{"head_dim": 64, "d_mlp": 1280, "activation": "gelu", "norm_place": "pre", "attn_scale": 0.125, "parallel_block": true, "optimizer": "muon_variant", "lr": 0.000812, "decay_fraction": 0.355, "decay_shape": "cos", "seq_len": 1024, "doc_mask": false, "dataset": "wikipedia_en"}
MLP neurons of a small language model. Each row is named by its layer, matrix (up: input weights) and neuron, and shows model dimensions 176-303. Each number is 128 + 32 x the weight over its row's rms, rounded and kept within 0 to 255. Numbers have three digits each.
A block is one neuron, or neurons of one layer that tend to fire together. Before each block is what it responds to, as a language model described it from the Wikipedia text at the highest values.

Responds to: Separator before a number
L11.up79:189109163080074189104082129120109172094179180135133135107140100168124092115109083121106148123138088137059176095124104066161161129071113138074117129169103104131102180141102113171167124108071183080126146133141099115118078127106107082101118114160107134124071122072103098106129124112132128173079166102141104122159146160101099089160070114162101109150106114152159143099063142087085197136164
L11.up94:120133186180100202138136138071131122137167157099077123138172195158149113147102117177118127151108119142095134143122141110132097130107115095172115154162092116085036146176116119080109082128085100070147186158108132120126175118148118119126127120073088146156099078107115136135124134098066161101121117107156133099153116114120128102136130170177170141123110133127123133083151098119127147093124
L11.up141:164140159154165190128119079157086176118145179180131139132082127136149210145115109170146160153128095154057123095142103143113108176098130101131229171164085106081092150148099130084134136113091176155149083159064182159109140113112095120149122104153122128170127156122126052099165084090098173132123121094177092113168150131077159143071135114118159134123133117086105168149124082126104127102107
L11.up163:158114154110127116117041098071142173139186159094113106164108179176145186163137121141124146124119082124177212060182152149055126185116139074121077206108140128142067117093101132129124174158133146130135119154119102101127151159114121139189143118083135086083101140062187136111137170097140141110130119091149147144099114118139134144105174105108146117117118119080128159182153130136138139125127
L11.up222:142098094136153122121101141147175106156154159065103130125147168144098070136148172108129115122092092095111082075131127083163131087114135175156197147185079181150100126137165060151080115140108136115190139145110115131137116086091172125145131106122161171158149190098127170149124176118099180136162138101148139094126129137124137110162189110173093153120099134132149094107149157100172076120138
L11.up304:104118148055123113161139111130115139085161117082116142151101104144161103139107064189131128108190196128177133129150094118078133118115152126178093184101151128106063122067129142079123089154158096107151109133173110180130112122130152138123123074133072120113090164113107126174107039080081141136120145142105123140159108145024158104139163154165152132180107182122111084112187123181102165118080
L11.up372:195069078131133111094122127057155138196153093082060137185140141122077144112113162081141089204153146099160152189130117144122136099097164137147142140121107180127172101106134154115157111116147093086130108124154104125090161102083129080079165109132052103129116133173155174098099148091117168061159141130097097132103060128163163134080127092125173120150118096113141170144140142139139097124143
L11.up447:166160132122129147123110166078166115163097171151092149144137103135131124139116131164121209086108118165137145090154158071173129144130115145182117116112099121172132169124115113115105140149088075133210158124136130153131073129153135169102192146075112105116094141110090127087114156154079145139164066113101113179168112102151110143126170065107180123145133168129125118136095150117122126074108
L11.up467:143148178095090210106118154067143159154157153113175132140103155112125147115096097198136175156140135133113141127140117101091127172168120085149095168102164115125088163180145125104138120095112180116097069164103145095138160129094071107172123064141128154151097175140071119095106143125161128173132137145171192092154147116081118127079100082133107125112120084120115150062197124141116098096175
L11.up558:091148187154119147125122061069142097148133074124113147095140129140103093056168106098158087155095151119111097096118171123127148140134147139110108164110118208130114109131112154074115134112097153091149144058091155149161145067103072096080215118126164131177152170124167098098119085054116133165131105185164124138132106105153169138181140108122155101133088116151143156123109093070136183160173
L11.up578:162118131122186197140128102078074151104162139130131146140189154153140180159092143106109137118177151171136162106107184171174133096049156130121094120169088091118158148162112079068102114176097125097118147132138130218109094111099142144135224145095048114122080123142098112165138133138155142133132135120159114158148155160137111094143103134049136080101051170137110108119086179114104114116119
L11.up859:093081177154122080128086068108108183108182157136142183130133147123117129125141112143139104125137077124163164129155191124096142104116186091179044146116146135102151165158117081091147133093112113065086158145156099126097177118095133108133138096132159170141085130121087077050118169107062097115135089079081143196097157131129128083087128187141149083168202122145165111119076132128095099081123
L11.up962:146083155154100142050140085118167199108168133104127123147147124120103150120171108181090121063134101131133146113080071180123155164121091131138124136085075136165051165168093096124150160146137103151100138100159074167159136111154078128082098126083164107152094193128120088147136088146108133109087118168163141109182117210106125137146141140173149050073085093102144112093190131081105056024140
L11.up1230:106174176132130105126141113125169158076132097078078148053166095161174111201135130139169097114102114140130072163083114118105120168115123147167091112127146126138078118132117159152082146085121125086156118199112103187082130120105118156120138115072128100127117101074156107141116125090080126132176189116138094127153120100073135149090162178106059119096145107188111146138127153056157125153114
L11.up1256:086130092145162155115091109113162161229138152127132135157175115152167133116079103140190145091144154142206086118088147133149154165161127144112150162096150162140084086121094125098125171075136090141140171142129145130117053190133134125078155058121134087053128127128121147135153141081103151193147071112140134111111102064113134115135130144130215120075151123088164120125135183087133140095124
L11.up1261:106094183170192103133142099162129164138137095171102110087124131119151091100170125180116127103127066093091126146107122155141185108100101096101173176136116192081056207123127194094149132118111112185108135176180118100097131067192085079139101115059157121161149134110172145105095111147110106134144146144182138124166186091144112150129068136209152150105121109134150123100100152138153150088037

Responds to: Table cell digits
L3.up887:121115131089136125113163089133097168137137118137134081114140199125108125119065100165132216156066175121172131117131173118123138135110145090148150173118131188121135175135116111159144131121082110132066111128164118144145133132159091126121175121152109155138140133078118117194148151121117145148132064188079070133105105111177092094103136162081087129125132063059132175151119140139113145120116

Responds to: List item separators
L6.up302:178102136105084122092156155109132139066154080062186126104198162183092116072151049149114171189121063124105184124125135127129084055140160153109095147152203145176141143106152108086152129082080176108117077115122041137187112192172092103132112114118152127116070111142167142096127135104135210138088159125120095159126103129120164166124131149136112076133103116080219118156176086109121086108125
L6.up1186:176128124082154156167185112203140071109106102107126151168146092146163159117146122121167136164175087097121070082124091140067067148170106148127125136131092122121140154115100140115182141092137184119099139094137139155144115095145098131184057113104184169085157104170096160137159086173126081105149126108129122158135137097124115115066163145142131123152105119129165145138089152191120115162124
L6.up1188:160134135113133124197124108091152156153169200099145162191138128139138130161163120142159123176152109177123116105142141151056118086118087102135096128113187108091131148103156189079169138105166161046074131101120071160118075106101212151158082138070160165078174116159173115141168128158086110051167126128138104131172098137085156088173131098153119133160092139161093126065140087129128085109152
L6.up1222:156175124085038174123163149105133079089182173088169159100186134161133139120218116136156126116102055101160103109159114109153084138184150133159103123172097171167121084143107201138167120132101176124130127122139140125156117160113157197175106100080069144116100092121170149127114162165087136111185132139132150171083107155089123114144061151162088151113101080147095135158104092152186130111163

Responds to: List connectors before next item
L11.up43:118136106102109179142091186223140121117172125186136059123108135121126129117105142158140143100123146128136126088144129068146151143120150089065170096139080105158150164177139060123123130124112157094125137065113142126137169156129162124143111156079141138168137094090126156129117131080143154103150148116175161130118165085140130110177156114137075118128146088109107063099157159118108150117118
L11.up154:117150118174128123114074121080165056211096172171136133142211087108165080149118168157147139125085163149171129086155105134139132093166148099091175124105097211151095090033132141124120132100085080094137145104156112120130103145105099081196091093186149129153144088123130182168097065139136120174186088152136170171102121095093104075133166123177122169110108170168123143115117169112193135119076
L11.up290:197188065122148097091122174138090162112146140098065130104123193185116078068148144139124116144157125097137119103129153088130157150145121115087116088129112109160068033136126126152152073156145095166112135158117136134189123148089102120095124124153116109168099159152146119099134178148145133108114147120138096156158135124128078119119120105152119102076147166131152186136170111125212137118118
L11.up297:112135129097098131118101125164163112150128117106084097111125157131146107150099125138141069101118097147166120121071088121134065058115114124129085136154130109126148146094120084108073141230162097109125173102148065091142131141091179112177087111048125112133141111127089163153095137132157119155197130122132148175168157185128105127189161108175073065137184133082080110114085086180084104132095
L11.up312:119160104123118151128168100138118074124138166132131165118163134122164116124063160135152110176052137111115086165143183148063117122146118145201125158124181138133129166118169082118231093112163127130103137130147095121125123119140120169115181113107200150137087155128144124128064140146075080115182123125098110141140140115128071119148149137174063106094117097131154154158158114126142077089093
L11.up454:097113103090109111143115054153122124165115164078088107116107146099168086114123154117116109123132056108181062151130150132158125137146093162119088110125117114131134054182113142148136066108171120088111137139149146139153125143116112161157116130073103127169098137163101124100132129156145173144150139156158192107137140130132081122111047133080141099116160131107111106178179079118105095173137
L11.up517:129156100126100131145107097095131130161130138075079119169137130123107077132105071152082073129169088074098072133158139083096142127157141083117161163106110123237116156085130172137139073142171122132169180127121091097109120062118178138144172146099122142114173170078128177141113138118123141143146121137133095183214121165099156099163176064161126188161135168078155091138105102107116137187087
L11.up594:082086148139118113117118063140158116074117093173125120119140176201128129171167169164165058115146125088155095102116157111163130128092144086109111133134166071154139124153168114127083129124102185139081127033155139109062179136155119109082107165084165179166117088053177172092130128135094127124122133123167119142181157182173114146124155107149116196145109112089171129058135124087116125071084
L11.up616:158182159073131146171128165105189151125170137121158142057086182073116090132133138138156120092203154112155142141154118088099128162144095101141128161074171111130082098158139146108092087117122141098142137154134131137165117100127132102129124180136089128132049124179124181115178146087110199152143156138051099164115119118158087140098083106156131151129200161166088084105103123091127134190133
L11.up641:132118144112141111209104081177141097134163211161165161070075122122074093135104115098162142121138134067156079101085096131156070122056077086103171165191078139154123185121125080161136182130094152131145148128168125137148089140118101138175071131112099156095171183103117165132113091129123114115115112108140122119156143143166129134121119100095105125142159084139153084116185098131113134116114
L11.up646:116124173079102133136126117120122090118111165138136142157130129138101065152126138103121072099092133152184093091153156128117137147106077116110198084083110115120141130167151083107147182114110138160180119168117095132143096169102179153188141182105164124135125135112106189164166089127087138070173122108115161130126179099147095043088070070128117137125044096098157115135141091135131140122078
L11.up673:167115158114127122108081094161159102082127193148088132095156174156122110178062112132169088126132151099104101139138107176155115165055140105044167155132152118133073135172185138143112101113173141089067106169130122101155128141094118165144161166074113091149095127153127157077118167158093082097154109134115067190160082149168127159186149132138074112091178156132147128100149082130071098143120
L11.up832:109108137104122110173181118134161117138147157186113094089134121127139066108095125135109102128188100089144073135124112092163190110087065093082117119168136172136141156168116125154115078118158154136176178142129171139127094099118146200160150141162108158163108118131105091166117116120098114061108101142077210108191099159136104127163179080140110154195145151154130163127173126064184143096154
L11.up938:134101130134104152170089114100136071116124133120098125128145124129187110096155135134135132039182119162147100123099153107071149161095133099075087122159112116114143158139148137109143123172116099163104078140145111085164091184120142112113118120142159088153129129133087135082127100111146126115109140043162160121153181058123152114099130117141184108149194132181150109103163126058156108136141
L11.up1117:141124134136101111115149129158167137103103107132090158159132077093135111159106190068125121081115095128121101117105141114121075175133114138173122151118135080093119141171097131073156101121113154060108161157140126092141124146119127116152148169066100175092148153092119117116088147099151135098121115134095144114160109170182140094174095116108123166109145115144177129091146118199114063203087
L11.up1142:138185209066159116134083140151163136153151150049134112194160123183169090092110161133165125119123129130105154107105064134113115108134107161102141081119117158153127154203153119149133080133150109125146165201143116101171091151083111126072135114035107120145149129115114075154148172143143155134148153141142153162129119162146111151105146163134104136138163152099138160088136135153138117091136

Responds to: Conjunctions and word endings
L3.up1032:142108147138073095113138111116131115126127135147114158173163084128094117114122154149136118072108104082068105081142112123094112181117139111165094131168133124160081149133180150062088079093048107162096089099132154162130190074136110156103148104154077153125141116151160187140102102168044118193180119117121162124144079210107157111159127104150148133123164170174125142154109159136159125131094

Responds to: Table and infobox delimiters
L6.up94:084201135114154113160171155150133093079130138132072102127168161130139099113063145096137164116098108139157144118094135090157113145201115105164128080142141100186135040139142119139067178168112129167103091157089130107177111126127147204125105138108144137124116085128083121098130067091081117072206096182102131180137168192145134083158115130104087212074179127136088104134178181110132114175125
L6.up554:082152130131119149134082152054095101126125164171123083145139154138137098148165144092108089122107146062153105106112130107104232178096127084115141080087160126087117117122152149078108103156113154096153152106142088191124088150149145131135216159121133145115108096067116171137069146113080133145096127103145142143115139091105125121156148117149105147158166094106149154075165139089146175105117
L6.up781:076156141088162112185167135121081141067126159138113110129141142151133136147086187137100110130138077137180105088171132088104140116113168158124065137149180136137160099126175178108123188165148148088194169116128086142166165060168178120028100120110114092087098160155143140094164120110103132160132069145112133137188112164070099115131067115092134153149157147147142110115112142118120070097127
L6.up1113:109159108122138132217027140106112148106107146129132165122109117104158133104145122154112103121116120097108183081112146124125095147134149150107103093143103186123098064102162128052131096108115113133121134111158150160123001167133121105071159136159121117108131146166109143124134125079145162127135076162077083133101116107093191101129102081193177158153139128150170136148074163174132167097198